config.yaml
num_hidden_layers: 8
hidden_size: 576
num_attention_heads: 9
num_key_value_heads: 9
head_dim: 64
intermediate_size: 2304
vocab_size: 32768
hidden_act: "tanh_gelu"
norm: "rmsnorm"
norm_place: "pre"
norm_eps: 1e-05
positions: "learned"
qk_norm: true
attn_scale: 0.125
bias: "all"
tie_word_embeddings: true
parallel_block: false
init: "normal"
init_std_qkv: 0.0218
init_std_o: 0.027
init_std_up: 0.0312
init_std_down: 0.0312
optimizer: "muon_hyperball"
learning_rate: 0.016
beta1: 0.95
weight_decay: 0.0
lr_head: 0.00858
max_grad_norm: 1.0
warmup_steps: 0
schedule: "wsd"
decay_fraction: 1.0
decay_shape: "linear"
final_lr_fraction: 0.02
batch_tokens: 131072
max_seq_len: 512
doc_mask: true
train_tokens: 783500000
max_steps: 5978
dataset: "wikipedia_en"
MLP neurons of a small language model. Each row is named by its layer, matrix (up: input weights; down: output weights) and neuron, and shows model dimensions 176-303. Each number is 128 + 32 x the weight over its row's rms, rounded and kept within 0 to 255. Numbers have three digits each.
Before each neuron's rows, "fires on" lists the tokens most often at its 100 highest values on Wikipedia text that the model never trained on.

fires on: " ", " .", " +"
L5.up1424:143021139130151139123090167136148118125073111104164162123078068091185188116166166128093110239113130150137152114157162128154063153153108143075176073116158151101133168101169086139088121089140112086140121121165171136099152086159112144086127156107114226140107151126132116154100161094189123188166094170163151123132171106092081116093140105143142142155118107166090125129161114109112129128141
L5.down1424:142096137100118132097122127110123128135178142194090128125138182156161148139184132142111121087083126093133095171150169141114128107128090156095161088131100133124171123093138103082132103111119082174126124124125129079121124186162107159115115134122099150132130075170165158152098119115083115121100101124104167092131164116099144074136117137216118149139064144111094123131113063115153111111111

fires on: " B", " P", " Sw"
L5.up2122:143092112109175158142117153072129140072208122161118172103110153178138127135115162143156134167119180137111085111080107134142104154141114130138140141190108097111129097162166109144121122122138168087134097117095145119072080132120171063111123111107138153131151113158149126205068112089178088118168128181141184130213186154125126128137117121097110092147135116134075100167146068147101125190100
L5.down2122:060073086110164182124104123133120099077170129160138129135112172111215096133114104090105141097120182158103134171111158136143103132154118052138175147160136100102062086069174157075133131093131087172173183088074135139084134180142162061075176124096126167081100081081131146171084123084156066101162137132196126146152146169132083122110090138155085166150146112143055164143152148100164145152151

fires on: " ", ",", "–", ".", " ("
L5.up1575:113096103115151113130131137126167140136157147155085075180156133130116076176079142090129124106118131123170172116192096169161110121135204105123102191062117142060135156130116131177128159175150119176107151117127147105151208116182085142152163138066096136093156117178116114099128169168144150148089157133077084113143078145095187152088114108130150118138120140197135164127153165127091175125072
L5.down1575:178172105143093122128098107110111102122116127083093101113088123149140216149101132129132161175136155100165099135152077127117126104123137147113124210156162082077170187126167167166095125180116115137140184124136164138105197154160135124145083159092154125112097098132100130135161172125174151136100146138121106114097109140128135160099135090104130122155122147138098046069121140128070167210155

fires on: " |", " in", " of", ")", " at", ","
L5.up1515:117141132104190101093142132067154124130152117111121135095086071171096074102093126114094088167127161117133109152184105089122101057140116113144098122108158167127112108140128082154094132075156189096116132150140105155104140081127167146144116140079172125136196165206170113100178167172199076166128075115163108101150178071157080150135110175120156137159119180130132116198122068170108159152146
L5.down1515:129194153114117133125128091126151147121143113100217141083097163153149182121148156092095092130135125136106123137129067113112141071105099133111052107127135118172140139137127139179136120095082073169139132167117140121131113099062114056112054132092159151195127138139140152101129158198075116100124096194212159131141154110110099150168111177138085094103122104148170135113150123147124111154165

fires on: " ", " ."
L5.up1874:123107036080122128062085180088120154117088123129146150141105184098088170138168140112083101193134128150160113152094143144085159106097091167090079116099157145165127095172124113101125127074141115149123151204210162104133092142100183150093109142160113122130147152143082145077123088113120107143178118126064135167102114118111108135141157117128130195093150106146073151088187132149163123180107
L5.down1874:091086184143066172111145182083112128098064090189087158113105133146058116100169121111102116212127169159081093128096152066176166151135094108128128123171129173235153100141147110076119100122165082142158172121160112119127126143141175123112187137127112132111175181098167141095076087067117146072174159102176092133125136107126115138151184142174115156121132119144084107130153090144174133158040

fires on: " ", "."
L5.up915:098148164111153132098130164153201106128071109116145141142169102108107156035192133176141115194162077175165135140111111123089148149159166115116085115162181107149140116146148104090092153136151088107084126127100133122099109154115110081111100110103180102146120075116166112134172109142105168184046096101126134141172123088093113164119095131116132127131079080101143168108096071111122087165156
L5.down915:110102133156141138166122149068082117117173192127164122073142113170084152171101153184068177138085095183083073107142098121154154128102089148115107173126155128086065145114150122162145175171063135164164176097089120137093128152124178142114200166134096135144094046087112148086128143118096096114154160126153162146151145164160092148157082167117125155106160125158131140173171152149083157111131

fires on: " B", " ", "–"
L5.up1176:146107140129108116121135114115115170133095147159097169090152203186142129094118135168101121066099153059096127131191128115097069151146106110093112155138115117088058114070191148110134121170138165131119128109151123046133079180119184137099144174116063141125131149148145127164161082037148033127122118127157111165139161120154153157141095133094105127101119163106143158138135159181149141170110
L5.down1176:149121135067109123147159133106137152103125159189110175101153133150168093095039135092111135149062198083128165144109125094168100122153163105068104141146111181133191112101143143058115126151160149127111159056097127083067107158110189139108139145070117126087084111140167108120158119090073104074170119118153120139110143090112100137120179064117130117130079100117100082119190139148193112142154

fires on: " ", "–", "|", " |", "202", "200"
L5.up1427:130149134139113124158116122130096087070068133144162124163172085096075089181151137178080134109130150156160063153130051096166180133097166087073101147067098134157103136173173144160090098113134138120145143109105165137137157156104127168146186129064149118148114132182127131152124159107098164146103162111083132133123128131092166149115133141102148092129046198127153126083139095111107099110108
L5.down1427:108084177123137107113180105125094120113142130172096110118129130065099140196104138105115142173090105134106095103077100093147207150110176067150152172127100101186125118082119102145135127153209096098148172103170150103081164145141139164130121156109119089172042113138169098145154163117112208070100177083100124125182106133162171113118135097151131161157069130195148133127105088116132054199100

fires on: " ", "–", " .", " ("
L5.up777:140099110132114159071056122100121130122113156116144077126161055150101160137138167105090101096148137187145179092103152161153110127139175049091137166159184121120098139132144076059141121111095129132142170080156144106076123139122156148131072116136140118174131164112166093143106134110087151154103164130098100101081144135130157155147094081166163188109116097098142117075123132138173120135052
L5.down777:112124129124132171122151128144094143112139189137152099085123103148109173109166176180109132097129118121129168107171128120165072064135152141121102118161142112139131161177136105117097184172133140124094099139113089123069155129196061185186136181129172123116089123132110096135121132115113139182101132164097118156099123133125132147143102141188202195106160128157123106147114122144140141133170

fires on: " ", "200", "201", "–"
L5.up967:058138053157143108142127135110137131102118191151107152106168142125131122110104154131130149135103129074192154115131131107153204205123093103131110176127052141109182134106096097047106174095134057120123166138181130098104181115130152100091169127144149111178151133156143170115100134135134124123123124179113148145174153114153143165127146109098139185108141108179147123128124156127108179123069
L5.down967:087089093078149195183120110099165155066073140109114095121111145115126103167104184152100121195137131136153136075071112117111133155119148105153149136099129093126121135148139073169091118187131101154188106090127184108091169100233113089134129110140170092105092153135121167163132101056182153131139168169198098142094089118159101163143126174126091137155080146133167091180150149136153167182095

fires on: " |", " ", " and", " to", " in"
L5.up933:104149128091133123104110154130143101166141154071095121112122144108140083095185158187163153159129165125119126132104119083077162128141138075121126117146136119085109096114117102103183155140083155134057158130137149182127115140121104161142172119138165068114130150155106135117106070121096100166159121181117124159079164096168136065168135199106134133139154146129188132136149168159137145145133
L5.down933:105064152090119099102143092153143138167120089039103141108111166152160190114098100138114091147131108211120106175138118163137097160094138157141097092176154140137154111162119101163143178044110086134137119099123107103140111145104060091149126110104097154181089139072147088151100176197079121125123093206096117105182154155156140174119156120147159119075143050160132164094084078144099100136102

fires on: " "
L5.up2004:151100121088121089148069218191142140128106052183150113113145128100095160128121065070136102081066094103118082143126128162155178108074119127142182093134093126121131126144153129098114158132082142098134144110136110139085094119111191127139134120151151127147131133117131114143092160087119138143056151134087171087164120120107135079120076104106099086100120142150094108104154176161155161111097
L5.down2004:139123134092133180100050134127187055095194100197118153077140178119159176060101109152188129107102123087059144134104150121143144155153164065162086091138104162133166042111127096065114129117142162155147127132145095068114129167108160112096179146125147143122136143167164070151107152140149126144110132162093143074149165120133151155153148068106119144130106193111116111112179120121174188058114

fires on: " ", "–", " +"
L5.up1639:105148099129195164140079145077175137158133085164123138218129121101164159100140150135107125177141143162115120200166154164081056164152136138091108118080172128153114128184103109124123107124133093116109146112206097138085109173097128093118112105107114152166145132152173083100077204118177126164112078074127139153098078083101070152149169152142148138127120183144069155097168096113155109155050
L5.down1639:138114107141126152124124088125115114098147200113137134121066134140158141124161141115074113124144157156129143142123128087091145118127194131112203146083148100149144143132176100180100073106113149186087122075157143094148167110136115120132154139149122141130162097103122092132109139154092086178136190083136125126213170146126147098126087125158156114112071140110075153098193095121116143206136

fires on: " B", " M", " N"
L5.up155:109116097143110167134147106077132143140121132179174108149128149114156126081109120142095177134086170105158128111119177109108085215171107099127063181176132143163115181140151113121007112131136093087192122116159095105068095109086191088105138121143148138051106065133107107122138157103136139148128102121138143124169103127122145201132107172077123123140131157131112141177129128173155118133148
L5.down155:172120142089132123101084171138090100151095121149054187111110176121102117163199119121124139115092130101146172131105073103098103067155126153090152090183078122100167088114131155112218113145158227102083083143092138101135091146143124122131093135071137146147189062113128140109153137079118106155152085151160165105114162128129107133104128149141099096110161092127160117105137075075102123113151

fires on: " ", " .", " ("
L5.up1171:126135121131091171126111079171141158145119147140067134201076095104105131085120102154116138102113162100157152109159115126127119165207151121070129140174145095168125120095130169120138154115138183126161112112158129149122128070087099159146080175137107113097120109139167115142056199146158096121095147141133129117121135151076161125141159160172130152182164190095087161112137097071150131060134
L5.down1171:144085041163064119163133095085142102165079172134188130091188119152171158155088098097045165145142129128132151106108163096048116127086102087109128152126149103174160132110179097134124149099147138029038095173172137152097157104125117201126093139200141116087155082140143144147128158114126114136184084163100162154141158187104121142100126133089102179168106111134160115147198126104103087136130

fires on: " ", "–", " sp"
L5.up1433:123129039074122101161133132162152167168102140102164140140114134126139095213081106084045111100100185129147140145110150157133109097106163169156096135172158123148117107126107064133144192187164071105086081110180077106102129032131080106173144124123079121126145166098152092183069173100092170149137153145113097058077132107060108118115134140116151051058117145157109111194093101097123159133104
L5.down1433:124140110160150072134077160159156046131087158056144064140104061071086126119112109123100126094176091171108179136151099179145103054121129157144076103149126180121118149113151102179123144089103080094107157123151114067162162109112065096096118126115130144151128015132151097142139124134126134132097108125096202097164195085157156119131117105128159091145104099116127171085169165130100203096175

fires on: " the", " Del", " (", " "
L5.up1744:178140125137115188089112165109051142199076211135138115135146141098097066124109131140158078130211088096168152126102213093127099145129146149159129082132090134170138114147125069205106169132124110131163103111154154133121129121150143152141101093080121111096097109130165057122148096124138169131149125112129143108146128120145178147099076073120134115106096133151148134103159118167123145176153
L5.down1744:098078120114105093168136087156102134142102202097145096109108195144134100122050124103123089058112197138125168187046079155139145109117162151169110108099101074116125170176170091166155092125142132104141101092138105101105139152207179168113104165142161151129103094201120073137084125130094112129197145163130105173138110139137129159111117082190118157123144122136088136105086109107139096119211

fires on: " ", "–", " +", " (", ","
L5.up251:110090123153124170141089109133166123132145152146156105123138107147125151068142164135065146098134121123110151171122190129106048137164098149065167094206128137170105183123132171074107177086143156084130152133142118126099122112149103166097114137126175202121118178122159104116114154091168083131097100171136127075049104150150149146089135088161114125105107176105127117101150119098141139154127
L5.down251:122054123123102138091125132146097089067094200157127133191177146121155122115171171121040082113146168167089158094161164137156120157120127125151126113137151132145128086136120105082134142116092192053049079082136137118131171096167090161129170226204169101183147063091121107101135205104153093189132104127153163129159160171106116098123092119184113119129119104148139136105119094153144114116135

fires on: ":", " ", ".", "-", " under"
L5.up1335:110161033120116183144151115150167130124130112131082138169165081064182114134109132136170126121170110152160155109184146114104117140112110141119138138104185122121097100131136119165155198139099143160131119116135137121115088129126160100096106126115110110081171100122128203168102167150132148119055116091060135067154103122117148151115116140186134140117099083162103187096142063124138116128100
L5.down1335:122202073119180200129107129142119097084072104098116154111119158106113149127161143102156100127162052097113108113189112168167105188170147142169160138138086123127147102153113094119139161155099141104147172132126122188077148094061102106106114176093150129138151097091105062069122134136082180079152127137085157105122101074144136102104146146144139104111087122109158139148162173132116147143148

fires on: " ", " the", " (", " of", " for", " =\n\n"
L5.up1116:156124135098135095125179168155157111131128155142146149162098121150124120126130115223155114087129085055117149151097168091127174145159086191118073106118091059096124110098145176130100121180104099100107110127091111117117128102115205124120113139031060127120129132097130055152138127141153151104132155158153100169131113130061113108100119112093088080107097124099156143122083118136142080123166
L5.down1116:126154169148080061105166095153134192119081129144127152129156142113078181135121154075162154104141123115113156165139118090138121104104155097147120118098143122089135130118193095149117144108186162116182124130091096106147116149168170192130136125189105092064092115152061097147086180104100088104126145070138076106109131121148123108060178124159109118154136103117125155119115147161135170182182

fires on: " v", " (", " the", "===", " The", " Mr"
L5.up1289:147086106144122144128165176099126178182083132163100127156148075182111143134144094133145092144136162099185098139151149101130183163093079177119119120192145139121136165122134116136120119120139111131165123107129122132141190122147089151117126124155104131128155090139118087077079151054135160151110149161096112157169131170159099134110039038161127096110123074071161139143089135116117132141124
L5.down1289:128124138130081114182161110124124162058133168156102096157111177085133163143106122109166170129141165114109191109158103125096091183128172142113141071095175127069144091177119139102134151113101105131115116120088147104110139147162129153134141144111115156144167054109110152096132116107145081125105114155111145115074108092116137106139162078133129137159111149063121188122154174151105145147154